Weights of a small GPT-style language model, trained from scratch on English Wikipedia.
Size: width 192, 2 heads of 96, vocabulary 2408, 5.73M parameters.
Architecture: RMSNorm before each block, no biases in attention or MLP, untied embeddings.
Training: a variant of Muon for these matrices, 218M tokens.
MLP neurons of a small language model. Each row is named by its layer, matrix (gate and up: input weights; down: output weights) and neuron, and shows model dimensions 48-143. Each number is 128 + 32 x the weight over its row's rms, rounded and kept within 0 to 255. Numbers have three digits each. A neuron's up and down rows have the sign that makes its largest values positive.
Before each neuron's rows, "fires on" lists the tokens most often at its 100 highest values on Wikipedia text that the model never trained on.

fires on: "and ", "-", "e", "or ", "a ", "ve"
L6.gate45:153117136129158127109175098128099090150096161146148095145139094176115103062138098126165089100092102094111115099159121103093132089093166146123167142151091130143125106083084136113120116199153079131175152172087108172065183153055131130070076122145062156075130086109109111112114165141106130139
L6.up45:152110146133083128152089098073127190121110158135102130116106120097140154104100163161128088159155106132129137162122139181185143095108154140132091091129222139050117064167181087080093144144143143152131183139125101117153097123183119109125098083174054117130131110109094159105098181102135139155
L6.down45:117158103165150089068159112157136114190093148177064051108175146120160149094157141130155094136114148105157123094120133138106097119077106178125116073108183150124085177086162162141083113164176108126168176114135169120134129075152095092095143089098080065112162172121129171127103183172140130122

fires on: "y", "and ", "re", "ul", "gen"
L6.gate145:085137111104092105132156218140181153119136139195116146180145101166141129103152148192195093165098171133123200168085152076134086149134120119148156146187186146113112114061113103163142060144174125115149107129111142111067187153118109111120089136161128162110095175169153080143129102152053115083
L6.up145:101190178138172162190148108143183083185177162111129103148141094123123109170211094121160142135099146108172139125128091104152092123066167124149138161106149166133126100109110127077155142128171060112150136084129122096142126077122175129156180126196149105124088126170109095164117168142230100157
L6.down145:125107125156141084122117143125137114084079073107110113116070112127147130136129144162136106156128183153122092180166180152163076100129110091092192084079131109084176128084124139149144045075108176110161094180097147132142111123171114117133156108132147159111140137051091126095159149091097167112

fires on: "Or", "ens", "Ar", "r", "ir"
L2.gate8:128072109091121123121080084152183101142106067126158106141124163124170132153135095174147130105144036129153119135081162133099185163075202134122190097174089099119135065143152141053124108105174118128098107134153173170101122091123132141168129144128064127151124172112158160064113102139105179162
L2.up8:123126160100154053115130086117141109110091170162195137080184099143152140167113148087096147210134142205053159157146129080149158085117074093131067119114081121093151123082120129109115108081144128106119132099126126112092131096120150160172161061131131152087151158108155135144147097104124145096
L2.down8:121063156108165095112169129135104138101102158128069144127156148115091157064084110102145095188121143170145060193139093121116106077138104147080110156154130106128112119149133086188086117096184145091119133160117132169128151125101085143072106130066169114076096136090173179112152127060143126091

fires on: "ar", "it", "at", "il", "an", "n"
L5.gate160:141132152097149090075133119102091089089103105152093115187175169117097062099036129115089150121106116139093142208123116157143171053132078124115085149161122172166170125141224098171179125091107136120133165047081143175079144132161212133123107147087138106148171118087106146127108145168097155124
L5.up160:126122174113139117121098124151128117121099089170146161136139145126141130083164169065138140157169177124100144191144149152135143122103065103076116116141100120198096166123134144119072106091095089128145100086131092183127124079158117048077130139133094162123100074089116128120148128195074123119
L5.down160:163158101088121123093120154101093092106157170123179165115092088124186125144138188134101141126179141072131172153060136158166156093048104112150129199149142105142116096134119132081125163089097136096134156236139137124120124173153124134088131153097148139164096127142120124130162153107114161104

fires on: "a ", "-", "y"
L10.gate87:167135130125052146106153121104120171112116120182151101137132115102166136127155179146123155140136173076061181155101082122092113041127125122129145142094132166121104129107123035117138111103121164133150151153132085159096137089114101116137123129126145145103214165110067093120164189166088036109
L10.up87:116129148180141197121151115057139109174127152159087118135084122150134138074124077143145132151114189126153116186157162164087107092094124144175146106109195119082138161078157073165137068148127137087150133099155105157164116129124135119109195048115102135082171141076115161139085189137119124162
L10.down87:193124115082134113134088149143109109061154130148121139118144123136168138123136171121104115115135174146147103123117078131123111118098115150142155146134146126135087099107109097106165133112107127121074133137090116125125113084156076098075207170146163115136138061149141196079120144141109183083

fires on: "at", "s", "ic", "res"
L8.gate116:178116177147128177168073041158147099171128116055122125131081157093144097141076160121160104084090119083141127135156089124099137176105125143107158109132170084130107113170098157092121178066151081139093173086141129161173147149170142106114126108200121101108194107108069155093153128162100116134
L8.up116:143124156108137120098093148077128105139139131091098090115083133119204139081106119126103168136164104108076103137148040133149150177081193049154129090144083131150138168155144057120121132117135119189180118134167140167168082084137156096135161122128077052151140136103116095103137240069137107118
L8.down116:116137101131139138183110085094091107135120157125148097110169198170115142163152132081105134114132135145152150139154124062163124097094153088093086191142120123155170202111097140094178115139127141103112153115128073120125130092119095143176185086127091127109156085127122105123104117167091144131

fires on: "and", "football ", "ac", "er ", "a ", "est "
L6.gate372:108126127090102157097091058088112121081156123163149122159086170120100113170130103128110196137119094120111126157103065110112097083142141187103133145120130186101108177115128058107104156068101158103120167127077140111101110128108063125094189119163104143124174135139156113105161205057138156158
L6.up372:126142149113066100130128166166111128177163133092151096119096075124128181119159118152100143150027117129081132146181176145135136130158110167184104106123114117074161155073134112151080126087117158069190171128136183082144121105154175118122147140072130149082083108168123179082172134161206120149
L6.down372:186091123113239084143100149183143142109160115055115111163146181186118121128091135149094090135075154142097153115112185096118163153168153167194132131089152083164213112098133137066167108130098182112099148175174123138173122178087188116145119108149121102095188121117136172099175097154127117171

fires on: "l", "d", "t", "ell", "re", "gu"
L10.gate248:128134104194135169166159110188161146128136104188105133130100119110111132167077153150162185094141112183107152116056086159162107112160112108183091134140166074168148159127136138087112153083148149120148125106095143131101098106103120142099083098133116131152184110077137069079106135144140195140
L10.up248:193146108198082146174130149158149149099144155163168126123100057151130122127169107164136063148118131128119118139126111131079106165155061098237163133097133101077138086165090117126149146138147153147135091144095106173122106168170158127138124184117124164121106128140074088155076160074124131053
L10.down248:156120096171161086190116102125177182124130137108138126148161139085102153114183165082108115124111108210129207112180129123167161126082096130145214161130150131155161114093085101087125125147199113108157129148099112174090133105168129131152084153123100134165142094158163083139047129133111134105

fires on: "con", "ed", "open", "back", "record"
L2.gate25:112146156122150122090206117165103111105111158151124185147092101143163074204095079153112142099130130094160148127089163117079107062123143170173134150156094117125117086125113127057098138180084125166074095079076130130108159109138119115112167156166079181177162114101125146138153175109130147132
L2.up25:122200155159160057132153088147127106149095153200171185132143130160123154111155185162156088133144146142149075148160085077150055060155136145129139101106074136111121027143073138069107176147092145120061119100130128144148104104118166173074119163129117119172133101104116154098087137111092143172
L2.down25:085151169131118140141146121180150111074153164127144078138104152204148153175144205062166093119130132076145105121173124120066104124092110187114134080130130131148148119149145134074085176147137125149144109154194142179119138132137142151064146139184109133177120147110159150131074177100108160078

fires on: "w", "y", "á"
L8.gate244:139097168113076147111196130147124096092146099108158094146109163128121145131080160124122085112162109114098180070107139143143058173160144103131156132131135142085207096127106082198128119164141135108053153149109115129160140111086138112092134202109139126120153116073084100129182128156137150104
L8.up244:105130147110158145091139094094114144115149149091105095110160110099115153123069069107100180120145088126099128081172211145147090122111136135214173098139137116141145146160121092137058079059151133082167145117141125163091096083121119141141141089058176105112159133119074096161140189141070142137
L8.down244:133163159158116089123119109082127134124124112074128089116152070153102133140145144150152127139194086145159101080171158138179088146220195118153188166152114134154078199157139141110138116103166136071146145136123137152122122102154096128110098119133093112070141161144119161161158164120154123151

fires on: "al", "up", "eas", "ag", "ud"
L2.gate51:091213124104101122135108125117146131193171164089162128125077159084146140141139133162107160143112130086090052128162146121085086077165101162129122104198094142141085095143170106111105120147120094155104069129105124158141113087080159139115215127179137138140093176131137109091155156144164035095
L2.up51:102160122101137099126109123161144117123129178141146135092107125120122139089105155171144130152063083052097083120147107108101111079124149094164093114175116191154098116131120128144049133090115125105136140119160173142112146152140081187126138091151074132097131122153085161095150142153124076095
L2.down51:137108092121186173091099126185168087137096130104160138134190135113099170114173174113150170102148093121217087119146168128098099097121157143077119094106180186148171167151114109157136150079113143166046158123118117124098155089128121182123125104157203121115140042132153179123128149161157093132

fires on: "re", "the ", "early ", "late "
L9.gate145:211139138166204090132061090150045126129155131132110132177096156137154138072232130111201097098153115143111101137090121170117123140148168159145146137085066123156166088119125113121122133107155128124135140104138142131143132169070172146154141163144132115131185137139164149174126106156095139135
L9.up145:108066096103089096197129078110131125129100110194069114086108236161168124124158175146185144121156096136139146146121097169156165110139106117119114172107108107129089084067169181143148146079112177150100094118153152042127163140097136087083174108087091123122087143130102101110098128172141155120
L9.down145:120134122107187102162162174107104064150109167122155167148113182091180103156122132153116113144086132167074184112119114107102118129125139161131100183125083117140149114099125168111164136105149150127123099105068102146171132124140109032102112142139059147182142135103135088102147109116148135173

fires on: "the ", "-", "and ", "a ", "to ", "& "
L9.gate204:085107065126123086156100126103082195150118176134055137082140127131134083072134160118128106093130138132161120103082134170145138113135099161128121094101144107126165128165146103167056159145094111108085131140066110128125093144110116110201100099126087132104126103072114137113107135167182128137
L9.up204:131091114156189097101170119094121125133072141111112149114117115215129089139152136119132072191128099172151135103099147155145157153110111152167228079152112150149145157116128108104119086146104067123088101081078083108052117128109139158097054112105127148119164136162121133142118197157140112135
L9.down204:163108115128172140182130126138148176156140112136151067118147089138197098106101191118133130100154093083122094126137180156095173167079100093165131165114181117113162136098125078091105098177153180100129101100142170112187140106156124138169124134139157090111073184148075117080120124160133123124

fires on: ", ", "ri", "=", "is ", "ation", "y"
L6.gate227:153106146077097215073152080172135099226097171100105100161142153134129176109121132171166098179113115071093074107031143120158119098137115147113106152178099164102100099107129101100068142138105122113139079166097116124111158096116111115146126152097155125150170159108085130163159138118140082114
L6.up227:150126139128130096158150161126142176114149082158186114103214137117172144102197101139147183107109168144092157169164198219126084125174148163131124143183141073111089171105169138131112130174165101092150120108141055154128179157085156152194071126134137110147103142096139102134056150078180111171
L6.down227:102127131132072091101080124138122181150090151117076065131132097091147137115143099140106099128120152141118134135207155138161090119086125086191070112087137148155122109146166122079089178126114062067055121194115121135132143112159139159113150118137156152126144127183113084093113102163105150123

fires on: "ag", "c", "in", "al", "this "
L8.gate132:099156108090128100127090096123126114114186123141136091170079179115122161123101088146155131145080093101128130113116180123191122075144098117085104101156125080120102137120092122173131168133124076118180076127116076181105125159122127097150170110151127097121095101135157166149100111101123092106
L8.up132:095133127082152142171141131124154122111140140182149117102170099099106161161144105153103155137137172131136154123119123142099135168101114112154073096147193090146127100142131084108067136088166095112128103149074130154127187198166182144131194105124098068179170154097119093142163113119146112108
L8.down132:090056130112149100200120154163108112104136163095104159182101126144073170101146092147171118186099108144132134136156087182100135145104135137106148122032057134138146168147127111150158143092129115145110068115136135130132187174155115135137103145192139175087154157141123132143139085103126140144

fires on: "p", "A", "at"
L9.gate250:130070156108094106154132128153066131065087129109115069074088136169207125091095148178114145121148105109140143149134041178133137133167160041102143115115147164193136122091117071146135133111141078144144098099094156114113076130156084104112169132109124103177118126153153127131107119137106105130
L9.up250:138049144132083152136118117119111105113108117101145056107115116116143130124103102142069132166170092146082127130095040146153154119112120080118177092136162068113154097097161093189162176149068084184152180135131149144053144102129148083095104171063139096129072082143180145152114168140124152196
L9.down250:129060080106106141137152079123118174138123110108255151108147139127080120132097101160128129153164092128152076126152136095142167087143117162078113151119113166119076156150164123103191186109138081090129139128109135119102167121166122149137085143136146115103126088087130125160143134160068136182

fires on: "- ", "and ", ", ", "ep", "-"
L8.gate79:172112117109075108095135153103129119091083200110089103137094180138113071159122118100150177077123125142138090069077194126115129122118169132208095115138189111126103118175169113118151106103116107106139166167101126113102103176110140106170087143128106111128100145155114191136140203153079103127
L8.up79:116103096138087124136141108081059164170145138100130158180134173107127111109128191155093122118181124157141136125145175165101160157135118111151195105106176113116100130128051111202212156114130135207085102154119086114087132141105137151079022127138147153143117134147139133155161209130141057105
L8.down79:127102072166164110117091110108126152116067156083163118106159184112113107121145183118084094109137169124157096094091116135139183092158148114140145134115133132144099122111107143145210142144169114127139109150103110025129121168150116151115097145108121147161126106125165158131205104128145103119

fires on: "per", "l", "em", "al", "ell"
L10.gate255:125159182172102159118132135128130125139135082160148149120064115112079139104189121147157122094147083169158144107162148140159098118151084114154173104113104119165080104090113133118105133145083185154111097175116156117106161124163152124157138069162113094157201123102091142163139140123155119094
L10.up255:113158128172157154171120123077081180119154083110122102071119134179188180116158161075153143129078069149093168121108108118133117110165129105232085174114169170133065123128091116105067162096151156126132111112120167154111162113161082147110127127127111176101160105083119067092090079124146121130
L10.down255:155123087165113101136107195117133095116162101117146160194163143101149144092098123122059102114090081160084205157111170076171075161143137119138157094112143167102138095089110096116112175083187157122122142087119155142116175116117067146123125172144158164122158150139073122153073090152063095139

fires on: "tic", "it", "et", "il", "in", "id"
L9.gate259:123137194105112131173121197033074141172132144125105111150129105118124137094116175152161143133141143123110067181117099123118185099170081123109149149176177119167087131124151164096125144181136110214169097114127148094079161118157149095098108151156126103170151179100186117165172162125155129160
L9.up259:154183132128139148175089133118137091132093158129098111119107112151085130133131098088104167122141194106080080136145153142141187122086125157101091115129066085134152103122143116143139181073177146104071109132129101111159113140126123105180091158154092131159105161076091125151123154125097176060
L9.down259:156179078086088082173082138124147150131180155115108216078154087113122140166165129102107146127134077097121090174086118134173129141133156155136166137132155135140163086109135145110069105116063130120108104121152084165167163099204105161139071148175124120124157137120118118080064156140122114160